From a checkpoint of a small transformer trained on Wikipedia.
Training: a variant of Muon for these matrices, 10158 steps.
MLP neurons of a small language model. Each row is named by its layer, matrix (up: input weights; down: output weights) and neuron, and shows model dimensions 0-159. Each number is 128 + 24 x the weight over its row's rms, rounded and kept within 0 to 255. Numbers have three digits each.
After each neuron's rows, "fires on" lists the tokens most often at its 100 highest values on Wikipedia text that the model never trained on.

L3.up503:125127152096073133129126103130171112132125173112122114065139145105094114091138104138105182154140093116090114181105131062133126141122112156177129084119156119117120072102130147142145166118150074127103101148130138123104121135139104169114128139124107122145115132115128168095123108146125152151161120112141106158118092122123143155119145158123106139094111105159142157125170130182160168110139159171146115138119131158111144131153100102161123155130123106149138103133099135122103122115130134
L3.down503:153115137141087144158109101122062135102147166111160148108113137134081138166122126140115167106146119157128128135170109133134145143105111060133091134110099124104121139148109105093130117185120096156124135121157138119126146112142132159133136134116195092119167111132122076119139119147111148152097131150126104140105116113113145083143123077168147132113113160148128127140156138104141167106100114153197106116126146115132134178139134155121144107101113171113131118105165135088141119113124146
fires on: "on", "ri", " Mo", "ra", "arter", "ran"

L3.up638:149142208111116120151110186147127184117111096152097131111144146110121156140115154150134129133161150115095144091104128148112083101155161156157108086115133083143136106122120116118151183085093071122109145147099135145160164133136120117139166114170109157140117127114157109096163108137133092124110161126154123137106148091108148139098126123149104122122168138104132145125107131157145121133131137157101142146157121134138151146117134094140102111118094117090109133095109147127130134098097181
L3.down638:114110123125175119138081130133137140137119131117129105134113131183085133092130117108097097121121068138107096132133144106116114136108144107132142133162122146158079179131143148135079119154153142149091110139121105158162146172106171137118094145111138136144114159080081125102125122106175125153143124144108149160161121157149176142116145108166131123146150155146075168137122121098138084126117155107157103124113128116162130096148094136104150181139117134159140133085155134133125113117122092
fires on: " it", "ed", " he", " would", " can"

L3.up55:164156151145088125147122130115103134119108097154124118170106070152090135105111168099092141140140132109141164159103155122120089152119091101131109133116184158115091107140089171078163138097136153117114127157098159152147157074131147121106152123110129164108097076100130132133141143150174103123124108101118100123144158149134092116103151127087130143138145162106141119179137090124087158126129134125108092140118126121124134152140133118178101103158128147117135121114116119134146102130104151
L3.down55:096169116148149160094159110154120101194098183100134093158117147141097103124121130101105156129117105125115147167106107157120155095131103148086116099148122137112129173083103138130173114176099122168102133148127131126146125179118124184147132139108127136171094113114110112155129088126121128129171139169118109104152118088115154140132154111139105131119113104105064122129114127120135111141182120116164126142100115099130130132148129142144125149073136125135157134123128106130106136135168126
fires on: "===\n", "==\n", " ===\n", " trans", " Ex", " Pro"

L3.up22:125113137125123098158126154168145110096089138142098119137139117114177097107146117165126120140106137125124151120112126152175097158075104137141161104083121159150201120169106110083124117127146161076099093141085121133114122101109140140132127133110142121107139143144094147159189110179156101143120116147134105115149111134118104108151144159109108114157173139127124088151140100114135171155148121154093119127116107136164089128103139115090117111136161104131152120151127104142087142125139154
L3.down22:111103143105136142081102164096145143140098151108173134099109153169117118127146168117137099141123124148142123134092112110138118119127134120094103149180120095115131133113143098171144101104138108140114157129151141113126109095128145096115077130118113162143108123148124099062121128118126169136164119176137136118107145157143154115152121115120107125120147129138084184119113153162151155135123182102104114140065164147146141184161097092124152126092104101131139153102131151155129098159124133
fires on: "il", "i", "at", "atin", "h", "od"

L3.up458:145145131107076168096163157089103131136128118150136151178090118133109127095123157118160105116156124113143137085109110128124111112131131110118117145135128161124128131083132128150154125120089115123128125126162126098084170150175146155125087126109130119102138126099139114133086097166121110109150078170078132149126136150137102140179156131089113097134127122113167149116149111144130134160152156179147156164121135121135139125083115151089183085170137111112135126141147084112141109123105149
L3.down458:124103097152137151129161080141107113143146113085118126121119101137123152112132111138128120121108121139151120151142116070143113201142130160067167121143118106140148169129088132127114126117149161164126117117135093157144082102159118134097107122143145174085099148127151117161186125140108166158108184124117171124088158128110114137130140165138150142067143092139134097147135102155145141126108129153105139097124111087129127128164133129091120152139111115115117144088103121132114146153144155
fires on: "et", " Man", "ay", "oy", "ect", "in"

L3.up477:107173120120140130129141109133071103127073092130089145155134131127134137178116135126100134152156126143139124174114098142159113120120083126153116118129114134132119125091168149123135161104112141142145085112107103112148137080119080123165115119135151114097138135144135105130039095145103114142106119150121114165122143124166111111148126120134162158124103170137138102151125176114131118143138166126108127137135153142146119083141152120118114161163139149136161114160118085152152136049125139
L3.down477:152123113066100124163190105171148109074121122097148167171142138123158149151146123122159102118137107115105165145129111123137133147117104126162145138137125102099152165131151121176181124114101118134123110114108113100095135137122108107134148102141143147110141137096141119143093088146155073168133093100129133100097119086100095128149123137135139138128094109158140124113120157100144086137174154107117184130109135094116144131107148106085123081119153128128167121106126138148132123137093146
fires on: " in", " Gu", " at", "19", " Mat", " coll"

L6.up271:139145114144152102124159110113073119141166132143092138136155127111084134134145145131127118103139138122152124154147169131130108087150109140139166105125116123153159169159153148153140145117147144108111128108072137153123167115068117086094127137119105117125111085159095103134144138131168132117145157172100136134189087140097168116174112159134111193135146126116099097122110115074115151108113116132158153079129118137120123118124139117116081144145142117134161095104102097147123130106136141
L6.down271:131074125121146141148133155152134113117154133111122138153158133166168168104138107115152119116127176178123147145115131121106122132109090091100082087149152080128128126130112144151124104180107144128129147145117120145136125129132083165115166132117138149053137178132123106148119144104129114073111144131121107125100171112162103174105144118103127115124111146103111150094116129116138113159139101139089104158139085121147123125075116134129176165124129125154103136108096092135172147150134118
fires on: " d", "\n\n", " rel", " \"", " is", "."

L3.up603:119124105126172135119129127142172124108136165138126131119093154087129149137123134163166144157131093129146100125104148158129132101096101073101122100152141128148154112118121126132139133125115099115102152144121175120123109124090109126173117126156111128117139168109101155108178137136152124146081107125110124074113097108149151131123128140127146134108109135175108083114150149074159127132140138141192101109152184162122110101102125109103149099135165154109112145167132110112131157092110190
L3.down603:111110111107144152137139118116101143135106152119135133144130132204098097128123088096121121129132110167135166126066098157119130084118149156125118107115115090120132160080128134121148154155151139127092068129099130122103172123136166132160147141140114115107151101171128143136135140130153147118095102125088155127139102144099148138129121140121123141107105097086170147169111184129082150164158128112064151133121102126105144118137156112131124115149130139160129142149139139084158159169130101
fires on: " is", " dist", " was", " Conserv", "sc", "19"

L3.up121:177122160146112148139149119116148119125125156116127111112125106105154123126121119152135088137136115077090130145154182141113096127116115074137134118135084134135118132100117096177122124144103156135134120099094125122159131127134131144144111094114139110122128149133103082129112125122121066154114127127156073117147134127160137135102118178150167148120101096157110084156171150095133143173160141096123161128091091128168162136151132142112129102141141098166131110148123046134128093111125103
L3.down121:091130151117106164135110121138145084146162101125166179139120096120120123137118120188108095118104109115103093120106128148143131116094149089136136142099125200133099103117138087130076097133150131130153109136121104079150087162148111113124152105130138155097153152170103115138143163125159131086098122170124093152120109140150106127130117124164150176102110173150136092070152143125118120140160118136129127132149139173113133138168128135126142134148147144099152133158121137133128082141109119
fires on: " k", "ul", " b", "iz", "ou", " dist"

L3.up409:142153148137109142127074140091116125119153165121159128121160166168155090128163158148127135146173126135143133148152141087117142118089123122156127126085135138125124119120109128144117113144138114167146103130121129146188150130097087152153100193101090079108127147161148151132110137135125101146138106116126121181115153112139143140161096155153087180137118108162097151100126158110130123154158144111173138142112148136121078110141172151149148121124113125111115083164108134137081107112129133
L3.down409:091110111111164120132119156142124142139156138108110121134128102134139159102138143140134127141139096163176137109100099151142149122152119125145145132173126126093129162111138154115132114148130122079113099114115139094096126124170152132088151156126086097113149141081140159112139176136123159129128118147100152153121130119086100141080114139182149114174151166095096117111162144144106125160120073161128135135091116088105148152159104134168130146092115079161145149084165125098158140135120138
fires on: " p", " compan", " not", "if", " min", " occup"

L3.up188:133132113120103087145108176129108125089118114131114089097108087099202135129145154169128125153137121156130160117114115121117121116104106144150134111095197172173141098109108124164133087135127114161127108098151107148135113095152081118135155118117135123106180143101105171145121157132123126147158133116078146097148137119152117128155147128118148109090126105147151138133108124149118164157120134148120141127136154123123092105125127152150117132155179105103131181148130106170169104168138118
L3.down188:119128125144127151146110131102165131148119121127127126103106154117156110092124094121164052106167177129138126145137168123128137136105106145157116136101108116146156179185134126157101107154104138142125123143108106116122181132180158120174132088119131157144162077109145131114162163123081121117153138134159144103137113154120099141126092145142131124130125077131080150107124130119133129137077099165100147148183121105153125142160090159120122147159126155134123141095117126126133140148135166
fires on: "al", "ad", "an", "hen", "atin"

L6.up383:186129124133143168122142151115132135149130140146113193131135112123127087141123122129149147092107130101131117122156094145115105082153104161100107143103113141150134128136136102104107127103127142116108100134119152122148148096158105142105131116156149122111101147093131111100157162125142121145094118103172105142138148159144096147086169148121107170122123081145101156134109123144139171114169142140057096120137079109114133142090128098154141131123099164174151108102157091158120168147146090
L6.down383:077105195080113089133112142127153116143130079150127059116169151122129139115104167123128151117131144125105132144124096140152107130136164136135171170093132109101139125124131122141156150139140050170144121152114110137168115181102124142140092138138103144142161075151137114124138108165095122082130159120083133113125120099101132103139116148128131149115166140108119123135141099126150160139116122083162123132134153116159102132133143117130098138140155107102123141127095121150166133085128135
fires on: "i", ")", "US", " as", " (", " USA"

L3.up104:153152169149127125099143139154144142125128129151120094127125123183148138113100124144105146127110113112099122186136078103116145142149104083124122106162109135185169079146095108155106090146153131138133161124099124137119118149118120125126140128147126100094177121126126132113145119143126116169144097106101071138108125129147114109153130136099075115141123103165154147150150103182123178119151098105122138088093121133154118109132131149089189133141128073155123126119123096154145165135111115
L3.down104:112085106132085137141103113141119137144116058156157120174131150132098151141124079090124121147162143105136150117149124099144121121153174134120156187143158147133092147129163143133141134081142152105101121132107147142132166137107128152119091130131152095104088060102136135141138171122177117153141120113125127126095124132105106099092124137126137079109148142130091117152121081138123126140121144143123116146115166122118171088138097135111091143138094090119125135116131129095129121117189102
fires on: " in", "'", " of", ":"

L6.up490:174142128123137169072139146109134144168106163109124145088126123101108103131119116121116161133151126105136101095119117100095116088102127128126092120184140107148146157107146143138130102095117163088158142140131120109122120104119098099101106123167157124143159126139157157125107135162144115135152152150114165080124137138169147134135119132150143131168131107121080113071143150146150147122115121117177134128086104106097133121141168127140151120129104138157129055140148109092188102116153152
L6.down490:188148178115128107118159122148108088114119069150114119110177140088078123106121097118147131130117129155128180119159131100123126140065137155130113144153128106094151125131120140123117110115108112080068114111130118169147162124122132138110083088138142126144118166180163114117129109146155145145098154119115115164164135139109120105138146152097141127151156134170143132107120145157099108129139143139143160128123120161162133090161138130092101147114112149099117119160086121111136132165097138
fires on: " g", " G", "G", " L"

L6.up48:158125114099141137153112077086134107170133084120111127070151067158121128126183153197152126099131096137156156146148124107121131149154125120142098167136135141118143117118168119087161136127130121090152112162113117139136101155145142126135166159158127101147091143157127144087089146150122116152138103152161096122117113134092105133153090104130119117138110123097114137156120142134087124115084109122131154093105150128128130120126123151137115074140165146128087114155136134144110110151165166
L6.down48:091116107161133132150139122150164150089123122072133120176116145138105172118146112113141133164129139134158188163135117144162131121090113165119151110139127156123066129105107114138117103158150152159147133141140132150110136170096124146113129114134095133118095102130152118100130121153104143109152112129176136168138116148093131116163115119090070129118191139113123114121130150102113178125125128138109162101123140100166104139118157118168156135097102149070117114133125124160086128122092155
fires on: " general", "ist", "vers", "ant", "ate", "ent"

L3.up557:172138095171165130145161142180157110115142118126102152110058151096131125108206127125137138125091151127159120172124156149132098105129122150115113117131089152105170123129142141116137109143130100127134125160145143121132129122189104133119130139103154100140158097110117099131112170079142090131130099132119120111174094108105140114130131092154148141075121142147107158114158130130126156147145103159084134127124128112112081087162106120128144126152113112107140096097118129083146132156134139
L3.down557:113119147155137130138082115091126158104117126117200113114142107121157153067149149152135164108103114168154105104106140115165160148113148153083160130163143109066134163113146123112146139105134133129109125118126124154133107121061163126116089098151132156147106128116165089080162100133114170103126129117099132147111118145151148089109079148102122119171148114114141146125124122138105094105132134106157122136183099151106123144142095142142121168121161119160113132146145122136106122130118124
fires on: " =\n\n", ":", " (", ")", "er"

L6.up32:134147127166161118106151132111117131138077141130089180110153128128114077112158159117168142172133134143082164102064115136113184116111122166102084133155112124134137097062148186151168153101111131125132118128103146138103147116147129131154122099153160138137145122095125104097096107157153145169160155157108121123147127156128134135129132117127132143122139077148165144113122104124106129121158123151155148110167142133120094116096091105107133135130142125158134145123103109153129167126093128
L6.down32:099105090121146143162119156130126118090141129109118151097072158137109142102130147107115112096088100137149130080144120137124132146128094163160131105118134139129141132099097086081121121109111141125169109121116075118154115155104147077125146160110107139094112117112123111168092132125133191127133151121109203094127108109086104129128135107172121116146133110133116172116104186126140140130141139132101145166140147115163172146117126131129122101118108123163124133142189135120167126101110129
fires on: " inter", "n", " sp", " r", "ur", "ock"

L6.up630:144119119138140113133107157136137132166169113100092110120132129134111108123141109128160136118133141090139109143126153144107095130132151161161158152078154108145124154145168136092121136137148089078133145157108147121111104123128095140106141110083094145130141172157103084149121159098093115179146148154153161153140140119105145104132143113153089150171148134154128124120145139103140116134184097111178140127086106109139145152120170124065097114123164144123114102107106112154124181127103089
L6.down630:087173105118129165168136130137144094132135122123145112104101135154170118095136150139120111107090153119130126071122129156130111154155125101149091140143106175150140131107089077124060136122142122135091139142126106108122119164129159134121153122096129114175108131157145140106108099127111110084135125147091115130119142137159078108093138140109127157122124108117143192105120117150161108102146115144114101152104154163123113127119115162147197146173118111125157089138124141130169104153138142
fires on: " C", " at", " A", "ed", " found"

L6.up486:109121124135126115121124137129116116139163077133063116136149142150164102064118120096108153131142107136134108153148141119142136129172110123138060162124122065125096125163145128115144130094122118091098131173140170120157125131136149103149157105094140097160184099165115116170141116139101146148105150118119164148139122098131117137122127122150130137130110142109143111108118120183103162090110122131147146155144195150123121139117094138111127132197142125116123108145151141115145100088119113
L6.down486:131084111107140157151122137094125189129179147162150108086142167125133156115121169129139121098143124102114105173146139137109122127131154152106160143094143104109184093172100093096117104158131150147160139112101082150121137142137103139151144073139115124080155125123145096136131137122116091129123148083135086118112134147131104128103175155129126118139115171095119165124145159125119090115158127116092126140111067106125131135155149118141156116130120169127142112110132126131109188138131139
fires on: " an", " H", "e", "-", " that", "or"